Part of a small language model's weights.
Size: 8 layers, width 384, MLP 1536 squared ReLU, vocabulary 2048.
Architecture: RMSNorm before each block, rotary positions, no biases in attention or MLP, untied embeddings, normalized queries and keys, capped logits.
Training: 229M tokens, 6645 steps.
MLP neurons of a small language model. Each row is named by its layer, matrix (down: output weights) and neuron, and shows model dimensions 112-303. Each number is 500 + 50 x the weight over its row's rms, rounded and kept within 0 to 999. Numbers have three digits each.
After each neuron's rows, "fires before" lists the tokens most often just after its 100 highest values on Wikipedia text that the model never trained on.

L5.down185:613474540527563613470542511544639424503505468490511418644461441456502487462534549519505559507517545498508508550524485500511460504510535492468543479503590527477491413507456496476524581515462546468462528560422545507509511421369537567486468545510626451454518451487549557516457502593464577407515524426569438511410536476544544498541525598472459481503414538448512473428441481503522446484479580503436497458447464544458396530462511487572577509430578440540453555426541427487591535561446478452445475503512444526459522558584474541624450494455476469512558492439523604468518454544469425440
fires before: " |", ".", " ", " p"

L5.down44:580435523487393467581499482448500467498548473519434472588540480552480478515460625457469468531555522515631501532392586473413582448519467398531459430539425499475529452518380518516486486476484512500570614460509482408514571408438480483625390528437418521456476463544538547569515515522559448494534511501476557479548512575534503566400367518521530553467562550525523473454470433522513580473430450532513521471442466447570604553564526353486552492462518506517546429526489558469585423503545434542484524548545487485509548495416566569555548539571480454477445488451459509476486467505464502462
fires before: "mit", "ber", "v", "e", "n", "ter"

L5.down641:454457549514440559535473578490411451392544501550541510422475557565491466599479511482393473543512505564478435526564498515544599439557564416484529392462448499500459503497460462499568496360511521554485452543529524475489531394550523555477470543556512442577571518485467390423514574488481432473534633553560481448513520516652444436487459587477486522414595432565461460445410544524422518454518426417444558481483468524545547484437531540512563573541407528458472499541465515521567508494512557464574464554444478516556502622522533556508476495485544522505528457491515611546503560530565545483
fires before: "s", "es", "us", "ut"

L5.down99:434498579449586502447517556468537476469509419508464480465482470520512450470549491426488504498390453516578623469454441485489500408557498487497491397430457516523504509489481503472555449455420452543611489535489503441492474516522593466547537472505451530470558496427530511474458478560515507491519521515452418408532413459481431530488413550508552654575477437554493454418448545463515523540489537461445564582566568461536536442489519484455583534515471449494455490568458643502497472520485492459488453501494602543604555495439515440461487548442534515516635509502440476525498490453489531528
fires before: "n", "it", "u", "ish", "ce", "ge"

L5.down679:470516555422496567444426480497479508500542450564486506576470496453530498544541550462500534531513481420530402442448490554552448498472480497477452497584533412499521480481465504483516503508512459518512492501535562511467539458491547521442470405548560505503442459457461466577388535496446592383470539470518487440502457497526495513477560448543455424456401483566497565551442501565471561547463536513518508501453525479471525554416429509372503449568556505564593455464520408534528523458491548451436488482472480502517520564575531500561526483532579564384501483508466430503493476593450529502
fires before: ",", ")", " |", ".", ";", "),"

L5.down586:426577464537441543553542516489495496517415481540509536473554394441502472439506652513527473502529494499403510482448536490546461457496464496513528442583534511513473464537389566535491547502488492567531489493493580424531553483452512468498435515485586504472445547472473483558530522486482591595561477507481515510417522505512569442463580488423568530493460414410526467484490466539499521495552449483475627497480583592526556501554577442591581418404485477406481460427483542448512465521570580549445463401525472566529520483448553521573562395518488530459507464457516498498541558512545544641
fires before: "na", "a", "pi", "ia", "an", "al"

L5.down268:417404542459506524521537501382544519495392459505503542518459465491574434499451492475535497503552553423475481522478614470558494536599594558507541476508481490519539557506447505479418597586495540418495459576344510450546462505454541502451527478499500486509371575471524504526528469531512492472529517483562545524454483494490571467527400599493525461476507506530517505624555546567462549470462586425457431535487525537502513582474564489547426440533595464510542471487475564441518470573445529501501498480584485473574582345463464529453480532579591496539486417471558472460513463563502453440
fires before: "al", "et", "-", "au", "ally"

L5.down276:470550484465526602497477513463486545457500587520396551573516551522546537426515501602552493526534426454588491507428471503423445538484495476500476445429504509526443563528570452532476498590485444460530350475491500434442501484535516405493537494455446487552395548542439556494521495464476415460515564536548520502525492561503487533544588517508475597433473598516473606480460529453539535458560515477464521455455504512546500486480485499454410561540492500579594495588512434497516578538484607474515513540531480490486500548536478422536540508508514599474574518434473509584575500488362514449
fires before: "on", "one", "as", "y", "ra", "o"

L5.down894:600493540456540548495520534422386539503578566519507522406512506509513591501545529440488510510569435492500619471592402451482453546430503522482452442519546457466458503540562531561452514598514436466540505494482492501457477415495505526463452587502459530511539473436467460528500481507587510502572511559581437534386525504554559465458462449482487482577493530608497492596445581499581455564510425443431480436450548548568520442487448546548486565443382420484516498496486551484521450446487481489483437537527567504483475543507479515610501516544594482482425425555502579509562403467468444436
fires before: "ed", "s", "ative", "ut", "ation", "ci"

L5.down502:444458510481503499533555493462486438474461550423566590444449437463574526400477555465471559504479524510532507479493496468533482433519455520475523587568447529568515513445541549486551478461497504561502528446546517567471551485429472479391475471461526468503560524507539499478564412468534515495526503469562435486481484581552577498512528565386484590523437530509552387414509576550565455573501450413452572487461547517548452502421513524672474491483493455557415554542430546422397584513525567535508505504546602494516536466524503492497366548570494500432575471492524468593423558592475540493
fires before: "n", "v"

L5.down236:512401577517518592525445455442369581501586540557512521442546435494417545448457464525519381544410574531517504540505532543491496606470534604519491393590462527479522496565442476501549468502395543429463585530538494501449468463551500475482462509481490529503510515459488474614439556542558500496405445512516495557503544462477453460523493527463505541516549487443456446530518458489564396501486516520542625542480544486436608510537475500536623429479486595499535497531492516450513515398454508512416544539505489375489433531480459526463460563397505494638522608484513523553559456477560531432
fires before: "y", "age", "g", "ed", "e", "me"

L5.down562:585397481550461574530555501393438530428525569542493524466531554444498464395506552560418481495503466535574472420535371472554517512483541515488455404559458451511547518513458625529588450593547432492444506420546499504545559437456560500476561524519515514503520510536571508601434487450492562501544507473400551571512434517404523505531437491542490538538560483483472484568492573578575460488474539486545515532481639540523556579547485562451448446494481562475461475511510454423538498496475430465500487542470535482402548558467486529461429564486412512508541455542468577433494421486554555500
fires before: "ed", "ation", "ant", "y", "ing", "tion"

L5.down466:478440501483483481561430474517544489528490501529420457527532471464433490593523522475581608534517502459448483452493594453541507402496417406545524536544573489491505534479434535505542538421506480480533518468485517514484487437550541452493468417475580441446468582538562558486503468550515466498563514484569442507509483489478572585507489481512547499521402467572448398493465506514475632453522448420579432637528392562575561520454543568490492523536501549567552460471496347535564496511569423536530441538513479411514521468582507581474523489461414445437479462508502465492510556580548532557
fires before: "al", "et", " and", ".", " |", " "

L5.down692:488466558475494490482543461447451566572392475529499467416380544575379453576532532542563571482465599556519482530550522570480522474533552469511499523506466505487474589497444526540508500491528339496473516521529479450519514478513557533469543436580461483458531513482443582537562629531429496484553485403539476497456525369499517465417516599396501434559549524471600613495457484495454533535483583508518526535509502565599629421414507486507419533481445524527519529477491510473622462528466467582460452539394391518467497509445456455595411488371504440404456524611501496426472451519530579488
fires before: "\n", " The", " It", " the"

L5.down142:484475458485528505536415514528444516520502540518475469555488536446500582514594480531474449485434523472439471409483490516483506531427422433515489517441473489512446512519439464526528537411443539485555463431459519576444484503546443542502493457492449559485442471542418456532448522449456403539629475532453416465465413479470474423447581537410470454486496509523467495454468595553540487624542444512556558474590577417456526417526532474409501534553426448588480424535555524566476561526479511476492505489487468615499412520482538419481449506532615617465561425524542497526543550556447483538
fires before: "ad", "ant", "ative", "and", "o", "ia"

L5.down1053:566555558470472515451435495476561559496484432448615402473481484512482436450459450501579487543453531448609537517550424553579449544505505625518611514510541478438502461546516596590470436445536445444471431509456506530500560521553536512460540545385522464524392494526518527434632545430482410428516495534473552531545562486462536479504559541512534505505350530570530475505528577543490451552552523476552463430484479493502511531480576520448433443473413542554468586528457538552478487481424448415509464466517540489503506493434530450517414444457509517493491343403485528577471457460509580496
fires before: " 18", "ly", " 19", "by", "20", "ty"

L5.down726:569531538546431477458478450501446415483479555565552435497427423499476493560517550512463479383465532531486454479490594538512483425487413443575348464501482591500499523500498529498483653609418537443546513478546559578516527445511502569506533518561541481470405526456464565516482459490584432506409496465550434491536367514514497550482613489495501419522474511459499476527498538590505506491493480491454538516495501466411452529504566527421517566554539448519464526446536441472535509450478484480527502541406492561460391506540549482545560413498478481568397492496491560514481615430500480463
fires before: "ment", "el", "le", "it", "s"

L5.down259:482485566438523540455437436448420532463496504502547466551501407459469509457500433461454447496484466454548479528545465483469507517524533603560577546440526492454536485486432441423580465500467503368522527551492546525470473457459540465443465460474453569510480464586598496409522462654503401592469538412549503519469546549525498612493532528531471505450514432431476402435595574506455520564458508493478586585493475557493442555460492433477556403589576530557536438558549492571458398495586482506527456469484525521535439403495560435552565498567482575453487534461453489429476511503557474505
fires before: "u", "O", " O", "o", " of"

L5.down1375:501534561438511650503568534454447476432555455495530513541396496546605509489475531511460491516574501595405595531493410548448456499515550508536558407571479465448478503520444458394575519513487489471577537479488528469513621514448458423547578468508496439551453378504491537541499440504514428519493464459585494594470533470537596531390516396521581448520466585488536519496505521584483517523496526513529546532572488533497492580520434474582511451414460483461508540490529585418593446493531545512502521482571563573498497487452510487570542468482496519433537509486502542419513440403571502538
fires before: "ed", "tion", "ing", "e", "t", "er"

L5.down704:469552478545532442529458428545528497482486525544608510540593561430520554481523377470545563571515486487601460666467545504451530514501512537509517442483529461543363452510449540524518462539475472466492592479439501480552453515468474411572498470511520452518539537528468616502537441516534419473483548527462460520522456631583520574491512529491405566468485501461493514440532474488506482496534497598488525493506447461437440496564477497473596486501435538470476427551511605571570489525552524522545559527443484501558494502577521498462536557478508448525523397487459522524421452436571536542
fires before: "mp", "ach", "le", "ar", "ch", "ad"

L5.down1193:471527491484509514555505388516487591525447482483403482553466450434533525477530446480527586545485459430556392556468478482513476551452590527499375389523512528520505526557483561470611503521443563554461517538597505484500538476509530567473430399401479444612521470493523516581550500447496475455535472488473426457545516518533535566426576538500434456502498456519502476402504498487472509529496482553500565478574496455479554640453500466550605513405428544484467456587551537432646544484557637428483461453509501524497479560565559555579495515534524446509466524536428500504361540516471512500
fires before: "s", "is", "e", "ion"

L5.down718:460456504555634489496494556564488470557537538578491497508528517471498513477400590552509479618498418555477437500469496503590530538492564540427469486484539517493407506550514457603486563508544497462585518525390536494553561544513487489514508452453452480479553539467612511486503544585476499454521450511426512503536495525471470476475558507509518437396509482450483408542546593433517478500468504603394596574529517468444570444552538559496547559534528473525491463456518512465525411477491566505490457449478546511535428523529519489452544409492475559469516483589451473517636503456540458532
fires before: "d", "et", "ated", "op", "ation"

L5.down453:493503480484501349438491511466461579572458423465594501507574519440408461546344436561536456558507474521434445417409502503461459480484482567560496450510540510490515541533526520494491536451513439517539419538450509486426524508549567506464519485478561489488488569543492590507576511557456545514493513522511587512507575582626446502553480437442497549533582514525495541576524546557543435442534513587562505629507496534480514449473493511501479512596422585496575471499509543443435523436528446515420527485442491462520554526491569509420484474527494551401585581486594488626498538456519515452
fires before: "ence", "er", "mp", "ition", "ir", "in"

L5.down1481:434460503506513444544467537539534461465577516488495554462522581545620558600551480526558472552669548518395562565448532489510520470500506394464510516532507518527515556550534447484543479487412537547547454443423510464497441499492535528436500540462499523482595496432499518474459429495477451552461555514508493488552483424565479489549476509578571525440590520517498581450515518562521493515540489551477519472438562496472484530449590523573500533508439548474515548480535468542504468447501454520431454549589423502481527393456570453515511430480473394473508629531458617504476585479585409504
fires before: "s", "ed", " the", " a"

L5.down174:528503552584468513587446447524524521521515545573531472491490497543567514572501481565574516586472433553540481521471523499430559466524483464511533546494481464577508462482484536375493515469529560481476508496593475433415451452567462500486559466447506404578460552410560482514453476431501528433440512411516503576586491519590554539557452404488579483533507597542479494520502464509492633506528435436445423513421571512429520620445547602536472576475511461532571446464506427491538488383503450486369459537486505458420535438542473503469505437434513448480451471510464504522460448473483471514
fires before: "al", "s", "ally", "b", " of", "ed"

L5.down1315:498577522396472588539518579568564487565595470547509532501507376469449477528520560524500465519515518516610524563521515502561533421581466487503416450498403435538489460500512494529470570510530561566524514380544489385500431481563511440510433489507544469548543549366477566511470481490530483501434459453558456382547528441508521478480451486493528552526547507571486554386533581478492504473466510462485546532373463512471502519476569550554548542567452491535512637512541472526489534524537443451479417571613419458595543420564523473492482446500466472430476525525496537444602589585447483478
fires before: "ed", "s", "ion", "ive", "ment", "ing"

L5.down1115:475493496530445504554394500479537406545472491484566492468502584417509494429430517492542541554477434458546481509552496571482547632510450483496585450546485485508454631525477477489570577554510509513558557510471565546487398496586470428568485455431538444485536620481587438462509474535425530532545565566473523551421504560477443635458453495534509544525517447512496545396567531433588574473452571474486472520400473424518384441539554488447527476599565492502542441481547348497536410474505508492486547534458483454529487540555482487446488483541421553347478448500519460440494428543484549534
fires before: "an", "ud", "o", "u", "ang", "a"

L5.down998:478519464586538460554495556477459515549512512562476514451483445432533449584515462559544529494500458514488576472518511469434473495580460469514423392580587478469446528523487486463499492537444461518542491486497462510428511461536480495487528556423509507472548496450509465533489461486512542587529593556506501592507497562412512559502556584510571463519472523477425536505535445517462502515574492540433577464476566386434468476450474494486546505494548474466501584511510555531597506408538525580457440518496586419449486476527507541539481573430549540470464465491483474618486436445551576506
fires before: "mi", "A", "25", "tra", "go", "ant"

L5.down165:519541469473455568518521479559471476520506504479452477492547542429491495509499455493539602585507404437530470494479475470465585509527571484431504410510399560565504509481521440477564481477427508546528523511439524476532471449496443581460395515478527509492509568469568449551462468488393514538531462467588395594491436497598465394493486541508543449528420549546485540459447530592515471530561583564537510528528520566534447493505566478477551544501476500527473583482489574437512464532485525472498488531549500522513564539470469443452565493507471498470538468571569467493438517576454570412
fires before: "o", "ia", "ta", "ine", "n", "i"

L5.down1219:453449507510474430551534374525509467575506502458508573421453547538471453477374590602499524461528557504545508448491412445449475472486504414609510534493430533496474583484532497485478473544508423388453486519585452508533505577413396460490469525467454569470439478553431532436492595555418458501564469404506481451538451475506526394352494473514468500565449367491555512503483544524526477448481477442503503530496537477572511482519535451493536573464510519634470569518413397492580485455496491477440524543412490465482469517450470474603504456439483458457527553562483402432461425538479609537
fires before: "\n", " The", " It", " A"

L5.down613:566503579529485391466611479550460544522534523366475488537419520543485556534544498462522577458548465498578486555460569477520539545511526568441515540559556502521550499543540491513502441456445464561508559612402547579455510398595475407476539517535430427586512458450458428524515542454573488415470462536510490529469465494498570493483509505461621568450454490459526531482518491499519511517521491444473439442484505457563394486558415514415528460493508541582563487532427526642467458637607479543476484517524442450483492507613484434538521531519466459412428573626505458522480534478420554503
fires before: "s", "n", "th", "age", "se", "g"

L5.down441:453485541530422452522492553578510584583544468472550560552481567561563463480520523494469586594492460409500576382550483494501572440412445437479456545541502475521465582502614499513525506482450450433354547456450533517523548560432461519525454520453557484476469551463595498529522590528429423413499436479424491450504447471542538511453394592416575415545511457480548448554473548456558535439494471493514552509514433604523455410528542556575439534505496595529443535506460479541474387464542534567498553439539541502514508483426459449480470472518501454567498557494467533544506512480494481520
fires before: ".", "%", ",", " "

L5.down751:529554500480580426473516551452489596491383494482625406582466568517453518541472431539504543525539498536385413524411515539510507469494453504497473450522487503399578459512568551533497519527598511516533494513514517476436604556605610519515612506486505566535437531529489488464540543416471531459536500481493576486423562480581542460520492530481449512543509541544484429480472468515496503499492509508566531455459499460480460466340458453477506550528462454516486507478573534530448487556371519586450452478386534465561446510389459636534534529591617535484399462438456456444534443408397466467
fires before: " |", " of", " were", "\n", ")", " had"

L5.down974:491439494432475554490622458526581457543580417398532566544452555499544560590479505487448517413603473484478506518415530490586479477535505490485524493440524433496424498481517477514488480479453429528562503574484538480498471469440510585517563456546516470500476527558476559481513435470604516438399528486609480476520456508546457518477483451490466447524499473454532555440487498563477548471562491473471426488470449431502515466459479589482540429548482460522492493544531491429519499591483446511458530589490459475516499420539438424529494557479468386453446473525522568556493589478603385489
fires before: "al", "s", "ed"

L5.down367:475526492462481461489470511485514589533489455570526518529427461583515543540508604533571517541534473384597474606438505457561508473510499554443505548489433461496467495529479544489462517499472469647492495500501504461345392539598474432467460492564503434503511546438474465452512497514439542529463494489526502464487498548497501359465509512506587504512453592527562457504554491548471529513500549628448383531476522386455540500515514489446585457564462399469594480567527604442542540503488392520469492558489529559560658565473525533508488558576449519462479367469488521537509560483440488479
fires before: "et", "al", "ch", "o", " as", "ology"

L5.down639:508472532443454529522433472534576467592507457466605494535536575475558522576464432454416550472496482566507516554534464508470535510562462404536483471426458485468467515481460565447431560482522564506483485503581576512435536465462452456422496566441511559594440470390536409502523509524438522482461457527443451486439595476567593511516503506480577528477440465490466477535485512486510462522484531537508591497620526465477467469529478543487519529545353585456529579419451526427563432540512462543422468462525476506534512488408508483590569512407444593446392480511506569539485490546437497517
fires before: "′", "″", "e", "ed", "ive", "ing"

L5.down176:503513556483407500412493511569471545569463490563506547492522500563471430474499596484489541474499512555522469446447444564575522524528527487495465491600491560535467515490584479530498523397493458457592514543434534423503549529445466460463489387410585475479389543492584399518648557412488489549476483460442532475446522511513492505456552601556451442491377528467519518519406605568514484422478570403503534401469425552383481464555473559527522482509595558513463578573489456472465501547489472476490444513529529513439485453499494446474546544501530492470493444482493412492548458576446565527
fires before: ")", " |", "\n", "]", " ("

L5.down852:504543462535542470496601520489502506491637524575434537433438489484500527455550531500410571504545554511499541437516443507417405468412435481490532387562469530453537484504555527499508380386579509482453507576483487489520512558474488449488418445547483550449513563483416524476519461539397483480483489535460557493448543472568489519445350453551525464438520527501472500415492526568538505467509489447617582403492505484529415456526506427520461463501523495562528498535478500500457447485500500550336590472528507478438466543460471447398535489449497487512525568512478561509587534389507496506
fires before: "ence", "ent", "ment", "d", "structure", "equ"

L5.down1357:451490586477553475436524520499475404512493477528440488532454618517535507550453531512442479491553453523513493522509524433432632490538501443503514491494491507530474547481559578520499540460460479437454563456516469483558530483566584483482530492472543562443589474551588550617581470543505515514437553506501421573549484442569447438465492493513530537480510618436547449500504501516537598466552417504494450544501453499443509499554502495399502470517462591479346415436453417596566484595506500483533620488462455573555408502444508521479432529496525512425521495339551471499471517451541600512
fires before: "er", "le", "n", "re", "e"

L5.down534:516528511428462514512513354460518433570572452422517567428485543515438461492466483534506552526422540508511552413469401478537474558516451435539551515429531477387554489496484469464557503482456433470476481487621476535492569567437406547477502491413498551496447568525421559467565613579442510457491460535519513476551476489517496473332551423505438585558451454375613461518468499555492483488494443448444567500555482480561474468497483420446482524509474543517421516584510334476490485503497427480489455480520444403442492477543481440527508508566551397536489564522452414532575395535443612526
fires before: "\n", " She", " The", " He", " A"

L5.down417:528442456494462568498526580559427427451523461449482536474474565567476590452491508495460494428497522499496500428502399554415583448401570487597490531488516491547579462441509457408610570469509471498533498387470475555527490486450490503387559528493491557514553404460514543497482468617470492427486404561531492528528463568537503471456499490474456407541612524579518550496461522587610523497542486518463507540501444547441438519519577535499530468450439474556500519483470567446452535474523437395469513531432465446523523461457494476560483427427505472441479495525476529448560459535549503506
fires before: "th", "ing", "n", "s", "ly", "l"

L5.down281:462530480502497443476492527561519602440498516542424453474452501528462532447483506527494502533536479509487527536625410507451482449420434504474602454415496511460534425513570487507524508459484531480462440471536464621482458515469469533532440569456455505567543493452514531549460493561521542565580504550595480474567549461566551533477491470549520507401477516573527583387493430398525494453520475511485492412511491526487440556479527550520474622463468484502550430485417561409512487487611542557512523543565502551431461588538497509496412508574398512490365573449516511453599627396461597491
fires before: "s", "ment", "d", "h", "ct", "r"

L5.down23:494481419528527395567494504484557441501447493444492505429399508530472490539470447496513489466429536496435555543537497496539552554509410582559400494409526548498490530476446511466542480491492515444470411536515449552448467398500433447566486465483556440477474545492558487572392551503495439432469523413527543481452477450541476531586551525544597503565453459581530496552535550489528432539513505549465462359499460515407436437508463491475505509473399451453442405430503497576603435512533499459464429567577542513438527551549562587442509455532463471543534451559454513513436473472485572393
fires before: "i", "j", "e"

L5.down1496:516569564508560523433504600418525523500397450514525454559525578492449476529511577523539543515482452559475456495446454566470517423545529553484488513631495529557560587470592521540544512494542465510470514615500517496544509528560572509434502451486574511466492455518620459467552527542482470528494526369501544527432485505479542466438472489547550473459499539559584604540536528590480471444522539460462567481422546539381443399428513509595466497499384484476583506535494572540445436518444512455583397536487494546526475567444522560437512496584505367529423473504488519503426466533490516380
fires before: " |", "\n", ")", " (", "^{2}"

L5.down437:555506509433460544532520500586580469519525508554428521508449499529551409442549553497549513473477485546534405475564453504542494459517489453430535530468445469569496467523617423542509541540508541509382488534472498420489600559483442499491471498528598523482477476506607487564601578534438485398559418550491464469444480457414500443411488529510509486530394450455530461445450429520478458489438608432437529485532503621540435473474463517527511488500552526481528512419491478488574516546542447436443584518504509516488490444445480512567575500487472500469494537532465498469514469560479545449
fires before: ".", " |", ")", ";"

L5.down969:568518527557443539505554591547567499519568526442525454493521409524486500511633449501553483557545468495590542439502385450549567492527474475425518504529477582565394513482402543474511550579470558493563441485509491416495586472503536453503418489436574409458512595458614482443491469512459526517548488492473506452357479511556525562547464562458526452559436548538440563399469570522515442452513517411474554535430560532367554506451573448448542504526439537506478417519528506496492467499490541576516458404532514510426467611481345601485509443519516426514463486493513582440508444509393467568
fires before: " in", " as", " for", " at", " with", "s"

L5.down867:519489498482561605551466572518504497515532399614460487498532526515522475454489500464588488516475432432495429484451524541449454524574527590486498430496555442556608484491571438502406492493489514506561604503449433384439499577574560522447486512588571456568505564463529528525534487508446475550461556547644567463498547482462588482478475507472512383516480577539534511521559481527451442557528520529442500489520511622525562454421524453516494509491515511433556595440626534448506433492557523483506495539592502552581441540418513464479455570533463471469463562519410537473501499469464452456
fires before: "ed", "ing", "er", "ol", "s", "ro"

L5.down572:506465447459521483529539446528558562567453528448520560467505438450489506492457509525500550484508459367470377418536468659456404490493522468516547606484560484486463534541504595520482592541497465456557475520548558478513565513428468459409429476490465504535456493523497519420499550544495514479450517493586446512450457525429502438504413480481528470469423473542494560514458557490421586462595531431465554484492494480588360455497478458461524411372502433417467449506489435550531441448448527520462506539458474607582427505562563499443477569449459573576444459488456504477404523539548441538
fires before: "u", "z", " 4", "di", " of"

L5.down493:555519493551551511463465446538497452561533492490553436611417517540493546487438604558566414476447571537528487464504402529511574603615509525467612504462485518453470496412510432500432577418480495556590444521544508467496511528509455402529525477485451490528569459464572491499558524564386572504574440488381566470479530519448526572484426465543429472438414492492490461435529546424580514474479514477505511549528558525402412400433473563492485514542519484547485456531570345455467478405506438475509530510512532504517566473469432499477448467645478568455467482561466516529543490536536510491
fires before: "a", "an"

L5.down157:441494399521534497481459515417470630525494443639555500485507550449576589476424539491545510550338523479515422521566450585456462554530533506525518371502535528453552513625485540487476480493452520540519537529488519505511478511417464454452552556505418522491587541452436572494459534448505449453426517544474481532499567534558587459472527558540468477546564534427467509437470535547476519583518577630443597616576415470524490521525568529516535415593486470485502544442622599488465436435436577497460545504433517550534519471465466418500555482404520513504484492555430571496423515509576482633
fires before: "d", "ent", "der"

L5.down945:551492522438498572498526464427441496410521468557434480469455511528429438592469510495438481551455466525530503483525533488554557470512484424534548605458373487566548561481485493508552524482488565595590590474489422498382384436515499529478480513441464494472564525528353526536511537509524471521431571468564527501525479421558516537521471456495591582582510579558500563459564511528546453433528511542548429559461563400456562420497570568413482437505583412507514607468481502612573445594503396524530466518498481451478564557478518500493442482469528484489588514528515467502547502606557509468
fires before: "s", "t"

L5.down660:502431456564623500522506480478550462536516522552460439475511462517497461555540550407535474427515502497481538390476412556451539435507487501591379585476461495504420561475459498463524556549485478467517459482478603546597535490565568628480420556421523553602506517514513471525446522531462559493559523464441581494425463512550564523466527541521504457436475426483453444412468496599487501497435545505481524525480399461393540505512455534446538624442529638483570475385512454474442526470518489525554533480516552438500448525478531496487482393429503498470545514484466529470569450545471451595
fires before: ".", ",", "fe", "for", " and"

L5.down121:449426439463509480485489599509601545439523582450525513549472464385515518478512421547475497486493504533493492573389508501541639470551440437445467508536334451489438521474485522485482557544438554490567518502508508520544487538508481419526467549439547530483539536535434536575584613520463588366372545434533527551468507484534501477448472472480483578508536474493509590471564489545611435516489487592493563555558437490491553542542450519582432438482417515453464517583604524518462503554486545519500543492481483502534495530383447563555605539487408506482459507429484494489517531542590497473
fires before: "ite", "ar", "e", "le", "et", "il"

L5.down1127:439526465463486433596431556493512557528495625518543527501454555536532519477477460485530486512539468449446535502562379431509497518541509489534428443487523465587545447452554487466524500536531558482512480536396488505519456507561458547429526448554449410497539488439484484517461428505514505485546552495506557477508452508485519581472529544570493500503499470514497564465566529449417516516555507562389551414505400414461456498530477471511482386558439513431519530459552576431470464465575566479503527413527587585517511579534493456616447366431515369478464499565393426493445500504492490571
fires before: "s", "ion", "pt", "p", "ive"

L5.down1379:488480625533516444563421527411521500456625471387451519525550560442567491484469454603361538531448532535456509491487483460524513485525456512463545430511453507503557455480491401456502468408518529460455438556532561555518466545443409450517518480488520565500510531440498457404492532564457439460514471588399559438490501528449522589450416515471519498505493532572424502448555483514542439428479478486389550451576543516450418518462484514466512463555613478518412510449512459493477472401448525433451561495467508415536468515506472450456476548445495427558541440499485464447527536619532534576
fires before: "ist", "ute", "im", "or", "age"

L5.down221:519555500476493571498488548553457580575472442505392518456459571546523553507534555537512507513390558522491472598527665532455597541522614518410500365523504458424379598510582527496470424469449470399492448561467559519439448549582502458492573566510492446482572570483458526471531436491499493505476477393509513505454525473489535364434548536491465504465586487448527588505516533587542501471563541543473503454479453545593476435494498444560467467445518538448489475537445477472431452450554457419450465520526561493529489436537543412561491503445570501393467497528509582566579541528563510470
fires before: " |", ")", ").", ":"

L5.down1366:483479568553501480492444506514512551375514477472484550527452471522500553551383555565488478499446501571583493486387448494495429491506484469451503558527498567520468553499491465460507607515481494472585517483479470519434433522489515571543523451480482593490494553539448470547482497467508538436527522417605555450427475481422441512541626501488492523446549387527505510374572563467546511562520520534451374561456489541615571462480490451562540498475536466470552499465502481443397417531568444551522474551556518484494487510541416560488476471549504565428517470315481445551500474501446522465
fires before: "v", "H", "hi", "h", "m", "b"

L5.down1408:495530495433466570379499487511552512392507574480521434521554501481499537326395553554497489488508540522545564509490446489557471631456474405556480410498478500498448558481597507438559500469513555463464431455391472565493489561413450581426406584441466494546503433492482448445556463485575520548474404466487525545549568495615528583549539523547506596499490462500479416479532535450514510491497512530482554477415486639493459501399418523479429494516456407572519543543485551509528588454506508452568640563581532453464574487535509569589497441538406551468518459538533569486532579497536476551
fires before: "son", "n", "me", "ce", "or", "va"

L5.down598:509479422539573506437422462577487380574496462456477474587564528507484449547554427549463375547554560577447523569521497474609688577463507519513538463556543484525515475514450546490470470600436601449506547476466512554537398517488503410598510509473388550524523495529466499540459547580492542434422554514472463487539507462478523481518483424499481577606458496538453484501537545487478433448407513479571470462554489521554549522448495534488543440466430540551565489431462427483581446469500404508494429568549513505527549457527551509512488470554544541395491490495500474477475458530588611448
fires before: "a", "e"